Part of a small language model's weights: LayerNorm before each block.
MLP neurons of a small language model. Each row is named by its layer, matrix (up: input weights; down: output weights) and neuron, and shows model dimensions 48-111. Each number is 50 + 15 x the weight over its row's rms, rounded and kept within 0 to 99.
Before each neuron's rows, "fires on" lists the tokens most often at its 100 highest values on Wikipedia text that the model never trained on.

fires on: "ing", ":", "il", "to", " it"
L3.up56:49 21 44 59 50 30 54 55 41 61 46 52 42 07 33 38 43 31 29 52 41 34 48 42 54 29 35 51 58 46 51 35 25 23 51 84 31 59 77 51 68 29 55 44 53 43 68 28 60 59 63 35 48 62 43 25 46 70 77 47 49 24 67 60
L3.down56:45 77 58 38 35 29 43 58 54 50 50 40 60 55 34 32 25 33 71 51 62 51 79 49 54 57 51 60 49 37 62 33 86 75 53 57 57 46 50 50 27 44 35 33 33 62 54 44 15 61 42 69 48 51 63 49 51 19 40 66 19 49 50 33

fires on: ".", " \"", ":", "'", "-"
L5.up289:78 33 66 42 49 51 29 60 45 19 41 47 82 41 75 63 56 28 44 56 61 51 32 51 47 39 36 47 45 61 40 65 26 76 34 65 36 53 51 70 37 45 60 44 58 63 71 08 68 41 55 66 53 45 38 56 07 41 29 34 45 68 50 43
L5.down289:54 28 50 34 35 58 66 15 55 71 55 50 16 37 64 56 29 52 59 56 55 88 46 60 62 48 47 53 37 33 52 42 39 47 39 33 72 35 49 36 73 66 43 70 40 35 35 74 71 48 38 48 51 63 71 45 72 55 57 55 55 49 54 51

fires on: "\n", " and", " of", " has", " in"
L6.up255:48 60 33 67 30 43 29 34 35 72 58 35 50 34 60 45 63 53 44 65 58 66 39 46 38 39 24 32 39 40 46 52 64 49 69 68 51 61 50 06 60 47 62 68 43 79 46 56 86 43 42 56 68 60 40 35 33 45 44 38 62 76 58 34
L6.down255:45 39 40 64 69 64 45 37 60 45 24 79 63 40 56 49 50 35 61 41 46 42 50 49 58 58 51 45 79 65 30 57 48 36 52 28 38 21 59 69 59 54 41 56 32 24 45 61 25 52 63 41 34 84 70 61 68 27 65 58 45 22 57 51

fires on: " of", "er", "d", ":", "e", " |"
L5.up695:49 59 69 55 67 35 35 34 24 57 64 61 53 83 30 28 39 42 34 38 16 77 88 70 73 41 32 53 44 71 46 51 58 59 50 74 34 34 46 50 37 56 44 31 57 48 40 66 49 49 33 37 57 59 33 27 25 12 76 58 67 40 37 63
L5.down695:82 58 56 42 41 54 53 45 52 37 77 70 49 75 44 38 61 84 59 70 25 43 76 29 47 62 57 27 60 36 66 37 62 67 64 50 56 42 45 50 30 54 36 34 13 82 40 30 39 51 46 46 47 59 49 70 68 25 67 55 57 37 30 62

fires on: "y", "s", " every", " ", " that"
L8.up370:55 30 31 32 45 35 21 92 44 50 41 72 50 34 42 63 59 69 33 46 40 36 63 16 54 31 76 57 44 47 31 45 65 46 64 42 50 58 23 48 36 46 48 71 56 40 69 61 82 50 46 59 71 59 36 16 41 61 40 49 46 71 63 49
L8.down370:53 74 38 43 61 71 50 49 69 63 44 45 49 36 37 29 53 33 31 23 48 47 51 63 35 52 29 53 51 28 44 56 52 54 36 39 22 65 73 62 47 63 85 24 47 58 41 49 76 61 39 17 58 47 72 57 76 41 23 46 45 44 77 65

fires on: "-", " \"", "d", " |", " un"
L5.up571:70 64 40 43 33 55 17 52 54 67 66 41 31 47 51 55 71 27 69 59 77 38 39 52 56 53 47 30 57 51 29 46 60 87 44 85 64 42 37 59 33 58 60 70 52 37 31 61 42 51 52 58 62 33 49 54 51 38 53 70 53 84 71 64
L5.down571:42 56 45 59 59 18 55 46 47 50 27 46 40 62 48 44 47 50 32 51 77 59 51 58 40 44 48 46 45 51 62 31 62 30 63 46 42 75 76 54 44 48 71 31 45 20 25 58 75 37 27 18 56 80 52 51 32 62 65 58 40 28 60 56

fires on: " A", " |", " a", "."
L8.up343:63 57 53 51 40 42 73 36 44 81 29 61 55 48 46 32 51 36 48 52 69 51 70 32 56 47 82 36 54 58 39 49 49 54 55 56 53 42 59 53 45 72 54 50 42 53 49 32 55 57 50 51 24 62 33 50 27 45 64 62 22 70 64 56
L8.down343:36 45 35 54 30 38 66 79 40 47 31 32 35 34 33 78 76 68 38 54 22 47 46 38 33 77 67 74 58 65 39 74 53 23 58 39 55 58 48 42 37 41 51 53 51 38 46 57 49 78 65 63 18 88 59 57 47 39 75 67 53 48 56 67

fires on: " of", " to", ")", " (", "\n", " |"
L2.up424:62 40 54 38 76 62 43 59 50 54 67 52 48 56 35 32 63 36 67 47 46 39 56 20 59 58 40 36 44 57 44 43 46 58 17 55 55 22 50 22 28 52 50 41 43 35 65 24 39 54 34 61 42 41 11 67 50 56 63 53 57 69 46 58
L2.down424:34 66 64 87 27 81 28 36 40 84 54 57 39 49 52 61 46 40 21 44 55 47 24 42 54 46 71 47 66 39 65 20 60 46 73 52 23 54 63 80 78 44 57 37 72 74 27 51 43 43 41 49 49 66 62 55 61 44 34 56 58 47 50 22

fires on: " |", ",", "1", "4", " ", "0"
L5.up343:33 79 59 70 31 58 37 59 40 78 59 38 62 53 57 77 58 35 64 28 54 32 68 46 46 26 42 23 27 51 70 35 34 49 46 32 55 53 37 52 30 48 41 29 99 60 56 51 59 79 51 59 46 78 30 45 90 39 50 37 64 38 50 59
L5.down343:33 48 16 46 62 58 55 55 53 36 47 26 60 52 61 36 29 67 38 64 72 61 47 37 54 86 64 63 59 36 53 33 48 52 55 68 52 49 56 40 60 21 34 76 37 56 47 66 79 48 48 45 47 17 70 54 13 52 72 41 24 48 48 66

fires on: "ly", " very", " or", " more"
L3.up93:51 43 47 65 88 88 21 69 22 33 55 42 71 50 24 63 49 24 53 50 26 55 42 64 49 35 43 55 40 40 49 32 66 34 49 57 53 56 77 59 57 52 42 34 65 34 51 67 70 33 47 20 34 19 99 51 47 57 35 47 42 33 38 69
L3.down93:57 44 36 47 49 45 49 52 26 46 62 55 50 55 37 69 47 52 45 69 44 51 54 64 39 29 62 65 28 74 46 68 47 39 41 48 75 37 28 56 48 52 41 24 73 59 56 50 74 82 66 50 32 27 58 22 31 32 52 48 68 61 57 54

fires on: " was", ",", " be", " being"
L6.up687:63 51 58 73 51 61 48 26 43 49 44 38 35 35 46 69 44 45 53 44 60 35 26 44 85 54 25 50 28 82 43 46 56 46 41 62 49 57 20 61 40 40 34 35 34 78 53 38 88 68 55 37 22 41 51 48 40 58 48 62 79 28 69 43
L6.down687:42 74 29 38 44 69 64 51 65 26 71 46 29 33 45 56 47 46 47 30 58 34 61 73 51 33 68 46 64 62 20 51 19 77 63 59 46 20 28 10 49 43 55 69 63 52 61 46 58 51 36 34 41 40 62 54 54 25 58 68 48 45 56 49

fires on: " /", "s", "d", "r", " ", "loan"
L2.up561:61 42 44 60 43 45 52 52 54 44 99 62 60 62 57 29 59 63 60 35 60 91 49 69 76 34 42 43 44 44 50 38 52 53 39 39 64 59 38 63 70 73 67 61 42 00 65 41 60 46 39 20 47 23 40 23 31 57 44 62 54 32 34 54
L2.down561:56 54 56 58 67 56 66 30 37 46 67 54 48 69 65 64 50 47 36 63 48 44 64 50 39 43 21 55 45 63 16 60 44 43 52 67 80 58 13 36 37 48 48 45 38 56 64 53 17 48 45 51 63 61 37 74 37 24 55 64 57 57 33 45

fires on: " ", "o", ",", " |"
L5.up136:49 54 65 55 35 32 21 37 27 34 43 66 58 67 55 63 48 27 45 33 80 52 33 52 09 54 69 55 69 31 52 54 41 44 53 35 66 44 35 51 56 58 48 43 65 61 73 72 82 47 49 40 60 42 34 36 60 50 62 47 22 58 44 50
L5.down136:57 47 55 59 51 46 51 69 42 55 61 52 45 52 54 38 15 64 75 32 39 35 50 62 61 49 55 46 50 41 57 39 62 56 44 05 58 54 73 65 70 32 47 33 17 55 55 27 39 75 61 78 39 43 82 56 70 30 40 44 54 49 61 64

fires on: "H", " in", "fin", ";", "ud", " re"
L6.up651:47 88 75 65 22 22 58 12 89 54 52 32 43 86 62 72 52 54 61 42 32 55 54 32 41 39 53 44 19 40 40 49 36 52 35 56 39 52 66 63 30 43 53 74 50 57 65 55 48 47 68 34 42 51 52 39 34 57 37 57 56 33 34 52
L6.down651:67 60 53 55 55 65 22 50 58 62 39 42 39 37 40 50 23 65 53 17 52 46 51 48 22 41 43 78 42 24 79 38 26 49 57 48 46 44 64 61 73 54 29 56 53 44 50 20 68 29 56 68 51 35 50 54 54 23 46 50 67 50 45 57

fires on: " \"", " dis", "1", " un"
L8.up158:47 17 41 54 41 61 20 46 28 55 49 48 75 79 60 48 62 51 39 59 60 35 35 37 93 61 70 36 43 77 62 59 58 69 77 67 29 42 39 36 38 41 55 51 67 05 42 49 36 48 72 48 67 50 52 58 21 53 45 39 44 59 71 54
L8.down158:39 45 70 52 21 40 18 60 62 82 38 32 00 60 56 65 65 54 62 16 65 65 29 63 59 41 51 63 41 62 35 45 55 34 67 33 43 69 48 52 67 53 52 50 37 57 01 41 59 33 35 50 77 58 48 68 28 44 61 72 47 62 71 81

fires on: "s", " has", " of", "e"
L2.up465:59 75 37 71 53 61 76 29 43 44 39 47 41 54 59 36 55 60 24 51 41 35 62 61 57 41 49 85 37 53 49 68 47 47 54 54 68 44 41 21 93 38 45 61 61 76 18 41 66 42 58 62 60 60 76 37 71 44 31 35 43 56 52 60
L2.down465:26 53 42 42 58 22 41 45 50 54 59 60 41 52 45 74 67 48 59 33 33 65 31 49 87 57 52 50 58 62 62 39 60 54 71 51 52 47 70 73 22 68 35 50 58 43 61 59 38 66 24 48 28 43 56 50 60 25 61 57 70 59 78 35

fires on: "s", " as", "er", "en", "ten"
L2.up328:62 30 39 60 65 69 62 59 38 58 40 29 45 66 58 44 65 55 47 67 40 67 50 34 38 38 33 70 21 64 55 25 42 84 58 36 69 44 72 49 54 47 41 51 49 38 47 46 59 26 45 37 51 72 60 39 37 69 26 64 33 29 60 61
L2.down328:41 73 80 47 22 51 38 28 67 62 38 59 53 56 37 47 24 48 49 33 46 28 69 61 45 57 68 45 59 51 29 62 73 47 28 51 38 57 40 58 28 61 78 59 27 52 75 39 53 79 36 19 51 14 39 81 52 35 77 45 52 77 63 43

fires on: "-", ",", " =", " was"
L6.up290:57 38 70 43 54 74 50 42 41 55 61 64 65 50 67 61 71 43 68 45 62 58 41 40 75 32 36 45 54 90 52 31 37 36 72 42 65 34 35 36 35 71 35 37 25 65 44 61 52 77 40 65 55 15 72 57 53 61 24 76 78 60 37 73
L6.down290:48 56 49 44 52 56 49 70 38 48 57 41 18 56 43 62 51 43 72 28 73 54 59 76 36 14 67 33 29 19 36 64 41 37 28 48 37 71 52 57 45 60 72 41 59 39 47 29 57 48 51 48 45 48 43 59 69 35 69 27 61 31 53 47

fires on: ",", " as", " was", "5"
L6.up760:58 49 36 74 47 33 57 76 37 48 15 55 82 55 33 48 52 67 50 75 44 45 61 39 37 69 47 53 82 56 63 11 44 31 65 62 53 43 99 60 55 57 31 21 55 34 40 73 52 73 75 30 50 53 58 38 53 41 46 50 50 54 52 57
L6.down760:36 44 58 37 61 24 28 68 56 56 22 63 58 12 13 55 47 37 57 44 27 45 36 63 22 41 69 45 51 65 57 36 30 43 51 42 53 39 49 51 47 49 63 63 71 36 21 40 44 61 35 56 78 59 45 57 71 31 13 74 39 44 57 31

fires on: " and", " of", ".", " with", "e", " de"
L5.up96:56 55 44 61 41 40 63 62 49 28 78 83 77 44 48 31 59 41 76 69 62 54 55 60 57 38 33 28 61 42 45 60 34 32 29 47 60 29 65 49 53 43 53 36 17 85 60 28 35 28 65 59 44 40 55 41 33 58 25 49 51 60 52 62
L5.down96:54 43 74 70 61 61 49 47 60 16 17 20 69 42 60 65 51 46 47 23 37 43 49 64 42 35 68 51 61 22 58 38 39 56 74 27 60 40 40 29 49 91 43 39 29 46 36 52 56 59 72 44 50 60 34 57 76 59 72 36 41 14 64 70

fires on: " ", "B", " and", "R", " of"
L3.up637:62 30 45 52 46 52 12 41 61 54 42 81 34 41 64 51 56 57 62 60 49 70 47 55 44 58 63 56 28 45 55 58 52 48 46 43 60 66 38 30 75 68 57 61 56 55 50 74 85 63 47 78 39 26 50 33 40 59 24 48 56 45 39 68
L3.down637:57 54 91 57 53 57 43 53 19 26 46 30 36 36 58 68 68 58 58 42 61 56 78 67 70 41 46 42 37 46 44 51 44 18 49 13 34 45 54 52 55 38 45 30 33 46 62 90 22 26 57 36 44 55 80 52 75 39 43 65 34 42 42 39

fires on: " \"", "'", "\""
L10.up169:72 29 60 56 15 54 31 34 32 38 43 54 57 19 73 63 66 23 38 55 42 66 59 26 52 43 56 45 45 64 49 44 46 38 46 44 69 44 47 81 39 68 76 81 60 15 47 57 24 38 70 61 53 75 74 69 30 49 38 59 80 61 73 27
L10.down169:61 42 60 61 41 63 57 73 42 53 58 53 34 44 69 78 36 52 37 69 63 69 39 55 63 46 57 45 39 95 60 34 53 21 89 47 52 56 47 21 52 68 30 45 33 28 31 44 39 64 26 40 33 55 67 68 49 77 61 42 45 27 49 78

fires on: " Mo", " ", "A", " a", " A", "M"
L5.up595:33 57 54 43 49 80 42 21 45 54 52 60 81 56 31 61 56 62 23 57 51 49 39 43 82 51 59 30 51 42 47 65 27 72 55 61 52 47 41 25 53 45 45 63 60 35 71 43 51 35 52 74 68 60 61 52 43 56 53 55 12 56 40 65
L5.down595:59 34 69 36 54 36 48 39 64 35 48 29 17 74 42 52 54 52 44 31 57 65 30 50 69 42 54 36 75 51 18 44 37 51 33 36 51 34 86 69 42 58 55 63 27 67 16 34 55 36 33 68 45 72 55 50 32 43 45 47 49 93 55 64

fires on: "s", "9", " do", "-", "es", "e"
L6.up309:34 61 42 41 39 56 43 60 39 53 68 76 26 32 53 46 44 69 09 62 39 47 52 55 44 52 63 25 50 43 61 41 62 54 53 63 61 64 15 53 38 40 46 11 56 57 36 24 88 54 59 56 86 64 75 54 71 43 30 47 78 64 24 57
L6.down309:30 45 86 48 42 19 46 31 54 50 37 58 56 60 28 52 53 48 80 67 43 60 48 65 44 21 60 81 42 64 56 55 51 33 65 25 44 47 52 58 42 53 43 42 62 21 66 61 36 51 49 60 32 64 88 50 53 41 41 53 61 54 66 33

fires on: "ly", " non", " un", " very", "f"
L5.up452:65 41 38 68 50 56 50 55 46 53 46 56 44 57 58 75 43 42 53 79 47 45 63 61 29 49 33 72 50 45 24 28 45 59 17 65 54 64 51 63 29 81 38 54 67 24 47 68 58 43 55 32 45 59 84 29 28 53 55 62 47 46 58 77
L5.down452:70 61 60 38 52 40 26 43 50 63 43 31 77 24 44 65 59 56 34 48 64 46 71 79 39 39 56 59 24 27 56 60 72 57 53 62 41 60 50 47 72 33 29 28 60 49 52 54 80 39 79 44 52 58 38 47 38 43 22 73 49 49 52 74

fires on: "ed", "mon", "reg", "year", "din"
L2.up52:40 46 30 48 51 33 48 49 53 63 52 58 37 47 70 35 44 56 23 24 56 55 39 69 53 42 37 68 21 34 60 61 17 36 56 62 36 66 43 49 56 47 56 60 38 30 60 28 40 46 54 33 74 69 55 49 50 46 45 66 64 29 42 62
L2.down52:63 40 53 54 51 67 63 36 44 67 28 50 42 51 12 59 25 54 46 43 44 48 47 53 50 43 74 25 77 56 28 36 61 66 32 67 50 54 43 42 58 49 24 57 57 58 40 56 24 67 56 32 22 42 62 20 63 76 59 38 50 67 39 46

fires on: "d", "s", ":", " film", " "
L2.up183:55 18 22 39 47 75 71 61 83 57 49 37 41 73 46 73 40 56 40 55 36 87 71 70 58 48 29 32 58 55 38 30 37 64 10 69 75 52 74 52 71 55 60 61 73 26 74 38 66 19 63 34 49 45 48 48 52 49 63 86 32 64 66 58
L2.down183:58 57 42 71 46 59 60 61 46 47 54 75 82 47 30 38 57 36 36 41 43 55 68 45 59 56 44 55 70 33 49 32 36 48 90 65 36 49 07 72 40 55 30 27 34 49 71 84 37 56 40 52 33 43 26 56 34 39 38 54 37 43 32 42

fires on: "a", "s", "the", "in", "as", " of"
L2.up674:16 53 31 53 52 41 57 68 49 57 44 23 38 40 37 36 55 76 61 42 31 39 61 58 61 61 60 49 81 37 35 54 29 47 34 59 52 34 33 37 38 73 67 27 48 51 76 58 46 59 52 59 57 42 70 36 62 32 45 62 49 64 46 44
L2.down674:54 60 59 54 41 38 43 46 59 60 42 41 59 72 31 26 69 27 59 69 47 60 48 42 54 65 28 59 32 48 26 53 68 27 51 50 33 43 14 47 65 42 66 57 62 61 61 59 38 37 53 20 38 64 30 67 72 09 41 32 42 57 66 56

fires on: "s", "---|---|---|---|", " re", " appearances", "ed"
L2.up260:59 43 37 60 60 50 51 42 44 43 52 25 05 67 37 50 46 55 69 70 49 53 57 61 48 36 05 46 34 08 49 52 53 17 50 48 68 24 55 59 58 68 36 62 63 43 57 50 63 56 38 47 61 28 65 58 45 31 16 76 60 30 35 68
L2.down260:59 34 80 10 42 33 31 60 24 58 50 66 49 63 36 68 73 63 85 30 56 66 52 25 32 56 41 47 72 36 47 21 26 31 46 72 36 38 42 51 63 46 62 57 83 40 50 66 71 50 50 53 53 69 27 83 53 39 39 88 69 55 71 47

fires on: ":", " in", "\n", " Le", " |", " of"
L6.up223:65 59 32 76 51 45 64 31 45 36 62 44 66 24 46 66 35 60 61 32 25 43 34 23 14 78 56 52 65 38 66 66 66 64 36 51 62 68 61 53 06 51 61 44 61 37 46 66 38 36 63 37 57 53 63 34 62 66 45 65 43 56 43 59
L6.down223:47 74 53 78 62 69 29 24 41 36 36 84 53 42 55 35 65 54 64 45 43 35 42 34 49 42 67 48 45 58 39 39 60 49 33 46 44 78 49 61 51 56 29 40 60 80 77 55 65 35 64 65 34 37 47 60 55 49 62 52 39 45 55 48

fires on: "a", "s", " =", " Ve", "pre", " in"
L2.up172:09 43 44 71 43 54 39 71 40 49 86 56 54 63 73 41 58 91 61 47 32 37 39 64 64 63 43 62 81 37 06 53 56 34 49 51 25 34 57 60 43 46 58 61 37 59 65 42 57 61 35 39 70 47 73 46 51 37 70 34 59 73 49 61
L2.down172:44 52 62 40 48 36 65 38 63 16 24 47 62 36 47 27 48 26 58 39 74 99 49 42 37 51 71 52 22 36 69 79 68 60 51 63 55 49 34 25 53 41 46 40 60 57 38 46 56 40 51 59 47 45 35 57 56 60 32 71 59 41 46 48

fires on: "s", ".", " votes"
L3.up175:45 46 45 48 79 41 52 69 35 40 62 56 28 47 51 46 38 44 69 86 47 55 68 63 52 30 69 62 54 38 71 68 60 33 10 56 69 23 46 35 85 46 44 51 53 50 26 14 69 57 41 24 58 64 61 38 57 37 12 58 43 32 46 68
L3.down175:49 48 56 51 54 29 45 44 82 55 45 53 58 41 49 71 66 33 48 31 38 37 50 43 63 33 75 42 52 74 47 18 34 42 81 32 21 33 58 59 54 82 50 32 59 26 59 49 29 63 89 58 36 34 46 48 42 46 86 56 80 38 51 52

fires on: "er", "-", " of", "t"
L2.up302:36 47 49 63 66 33 41 49 37 47 57 43 60 58 41 65 27 67 31 34 67 85 86 26 47 43 31 62 18 31 71 58 46 54 39 67 52 63 40 68 51 52 47 38 52 48 70 36 47 43 48 45 45 43 26 50 18 58 54 61 39 50 67 78
L2.down302:39 72 74 71 67 49 65 50 15 47 56 69 52 46 65 25 36 52 50 79 41 51 62 53 23 43 46 73 58 42 29 50 27 36 74 25 34 55 49 34 36 76 18 31 47 63 39 40 45 80 43 48 78 40 32 48 32 30 56 45 43 52 47 42

fires on: "-", " to", ":", " ", " |", " re"
L6.up465:55 61 20 59 48 49 39 61 31 48 21 30 52 43 63 52 57 57 65 34 50 56 44 42 45 49 57 41 58 46 49 36 76 72 38 65 46 34 51 88 64 47 59 20 69 49 45 75 62 53 44 68 60 41 52 40 66 52 29 47 58 88 38 56
L6.down465:47 48 54 42 24 60 38 28 48 46 40 64 45 60 52 72 66 59 43 46 81 40 33 55 53 44 47 65 52 49 31 60 57 57 45 46 64 68 59 68 57 26 41 28 55 30 47 14 66 32 40 46 55 57 18 64 17 60 70 49 60 39 43 35

fires on: ",", " ", " to", " election", " of"
L5.up410:36 54 51 73 50 58 53 61 50 38 51 33 74 59 54 61 61 45 34 37 60 52 37 25 40 49 32 74 56 78 46 56 48 31 90 70 60 87 59 17 41 45 44 51 35 58 37 55 67 73 50 44 37 53 56 65 34 24 57 39 45 27 33 41
L5.down410:47 20 48 31 52 70 67 37 42 55 60 30 41 40 57 72 35 39 50 51 48 41 65 54 28 33 48 21 42 35 43 42 66 56 23 44 65 51 45 32 41 59 59 49 35 39 79 56 61 43 58 61 55 44 44 47 88 38 59 38 42 70 47 71

fires on: ":", ");", "\n"
L2.up733:45 46 55 59 43 62 31 44 33 66 56 47 60 60 31 52 52 35 28 44 27 60 51 26 12 67 55 62 26 26 49 62 50 49 68 69 59 50 46 50 42 40 42 32 51 47 41 40 50 42 32 44 51 80 52 43 41 56 76 32 36 32 45 25
L2.down733:43 64 47 79 57 52 55 38 36 33 58 43 28 54 25 50 50 52 56 38 23 26 37 34 53 58 45 33 20 47 40 51 52 59 38 21 61 49 50 53 42 57 49 43 63 42 47 51 55 55 37 71 55 55 48 40 69 53 40 43 26 30 35 35

fires on: " of", "ent", "ed", "ly", "\n", "er"
L2.up562:50 08 67 46 51 73 39 51 45 55 40 38 70 66 48 52 60 41 29 34 60 54 50 39 75 51 26 56 52 62 59 14 64 65 56 66 35 38 52 35 71 60 69 58 33 31 63 27 64 25 22 45 60 63 25 58 31 73 66 46 66 55 36 74
L2.down562:34 75 53 47 52 37 48 55 15 25 67 30 34 56 50 50 38 71 48 50 60 52 58 34 31 57 77 61 46 25 31 51 37 55 30 82 40 43 63 61 28 60 36 45 67 63 42 80 38 73 60 73 43 42 54 62 59 23 25 65 51 57 52 48

fires on: " |", " of", " ", "es", "al", "s"
L2.up67:94 67 51 18 52 26 52 51 58 40 62 53 48 39 53 44 63 52 47 53 64 64 66 51 54 63 52 65 64 42 61 66 44 61 56 49 70 39 55 46 62 50 58 55 65 29 46 31 36 40 29 35 48 49 57 36 18 20 59 56 65 27 45 45
L2.down67:23 37 58 69 56 54 36 60 43 44 41 60 82 59 54 53 50 36 57 55 60 44 44 45 47 37 51 36 55 74 29 46 72 57 49 51 54 40 30 45 52 33 26 35 27 78 54 84 64 33 55 43 54 32 75 66 51 68 50 44 56 53 67 45

fires on: "'", "-", " to", "’", "s", " "
L5.up417:52 43 21 45 28 55 60 50 52 41 63 43 51 71 52 71 64 67 34 42 72 73 51 53 54 60 56 32 50 34 36 50 34 66 45 31 50 61 70 75 54 67 48 58 64 36 52 23 40 14 63 49 54 40 48 43 62 40 42 74 36 67 46 62
L5.down417:61 85 58 64 48 59 25 63 35 62 60 52 51 52 80 54 41 35 47 52 36 40 75 67 57 48 27 26 49 64 31 38 65 38 57 62 46 49 38 42 48 76 68 63 56 68 60 50 63 33 61 56 64 63 51 73 23 77 79 27 52 44 32 56

fires on: "s", "-", "."
L8.up236:80 50 57 40 53 15 51 30 37 31 50 40 44 61 49 52 42 46 39 69 95 71 45 48 71 50 35 46 38 73 18 45 65 72 56 53 66 56 67 73 21 41 19 51 57 56 56 34 51 46 69 79 47 34 39 68 40 54 27 48 32 73 64 31
L8.down236:48 40 41 54 79 44 36 58 65 26 48 61 51 42 70 29 53 65 59 34 44 75 42 37 51 61 30 48 47 38 55 61 60 46 55 52 45 47 19 64 60 37 65 48 43 19 56 32 74 51 39 44 56 97 68 35 54 48 31 65 56 67 68 43

fires on: " V", " Cle", "n", " McC", "ה"
L2.up68:75 34 59 50 45 38 66 79 40 53 55 76 48 43 63 32 57 38 33 65 51 43 79 28 59 56 61 50 45 47 53 49 51 43 40 74 37 29 51 72 40 40 58 60 70 64 62 41 54 41 44 46 30 33 64 75 29 70 27 55 47 49 16 55
L2.down68:78 45 35 47 49 43 16 67 52 73 42 36 47 54 30 42 37 58 41 75 56 56 62 67 40 59 52 30 48 47 32 27 61 66 31 50 43 60 42 58 49 64 39 36 71 47 43 61 33 36 31 36 48 40 59 67 66 59 18 55 68 35 76 67

fires on: ".", "1", "w", "th", "s", "d"
L3.up204:57 41 53 49 44 65 40 49 44 48 36 76 63 72 58 53 56 78 50 54 51 48 46 54 69 33 49 58 34 21 47 49 69 77 29 25 23 75 44 76 51 54 57 48 49 28 59 52 58 56 43 22 50 40 62 65 48 42 61 54 68 34 29 41
L3.down204:45 41 26 34 78 73 56 69 42 50 47 62 44 42 64 48 51 59 49 65 24 65 49 59 37 31 37 57 45 33 47 27 51 34 63 60 54 72 68 44 50 75 67 42 66 55 49 45 62 66 45 75 59 32 82 73 54 52 61 24 93 44 72 45

fires on: "s", " of", "y", "w", "er", "ed"
L2.up349:58 44 56 54 70 57 58 55 80 42 53 50 44 45 33 38 31 43 47 91 66 34 52 48 50 57 63 58 67 67 47 64 74 50 27 68 58 59 44 53 33 74 44 52 52 60 46 18 41 42 28 41 66 60 53 35 46 59 40 57 46 27 33 52
L2.down349:62 28 56 34 41 52 35 43 40 44 54 65 69 17 46 42 59 60 27 13 31 72 37 21 57 57 21 13 37 25 58 37 23 52 86 59 45 25 39 49 50 43 48 75 48 51 64 65 57 54 62 48 40 68 58 74 50 65 54 56 39 67 57 68

fires on: " of", ":", "s", "e", "y", "n"
L2.up299:29 57 28 78 69 47 10 41 44 45 53 47 28 53 45 61 63 86 27 51 49 31 52 59 64 33 61 65 47 23 66 66 49 44 66 36 26 47 29 51 58 55 73 44 54 30 53 65 52 46 77 42 54 53 49 21 48 77 36 35 73 65 48 57
L2.down299:61 85 49 49 74 43 51 56 31 84 47 60 51 47 49 47 33 51 70 93 42 55 60 45 50 46 53 29 94 54 44 36 52 32 66 49 37 52 51 50 42 69 56 42 28 36 59 48 63 69 54 50 66 38 62 54 59 53 29 47 40 74 42 63

fires on: ".", " |", " ", ";"
L3.up76:36 54 67 29 39 61 65 28 58 50 44 36 53 60 32 65 54 40 43 39 51 41 52 63 32 47 57 43 67 70 66 49 29 60 61 72 40 39 29 71 29 66 32 81 72 56 63 30 60 33 70 55 73 64 45 54 78 52 49 53 23 57 42 19
L3.down76:33 18 43 20 74 59 38 49 45 61 45 42 55 59 72 44 06 75 42 69 54 65 50 56 31 62 55 44 31 33 50 35 41 53 74 60 90 47 63 37 50 49 46 29 43 49 52 58 24 54 50 56 41 34 86 27 55 54 51 56 42 43 54 68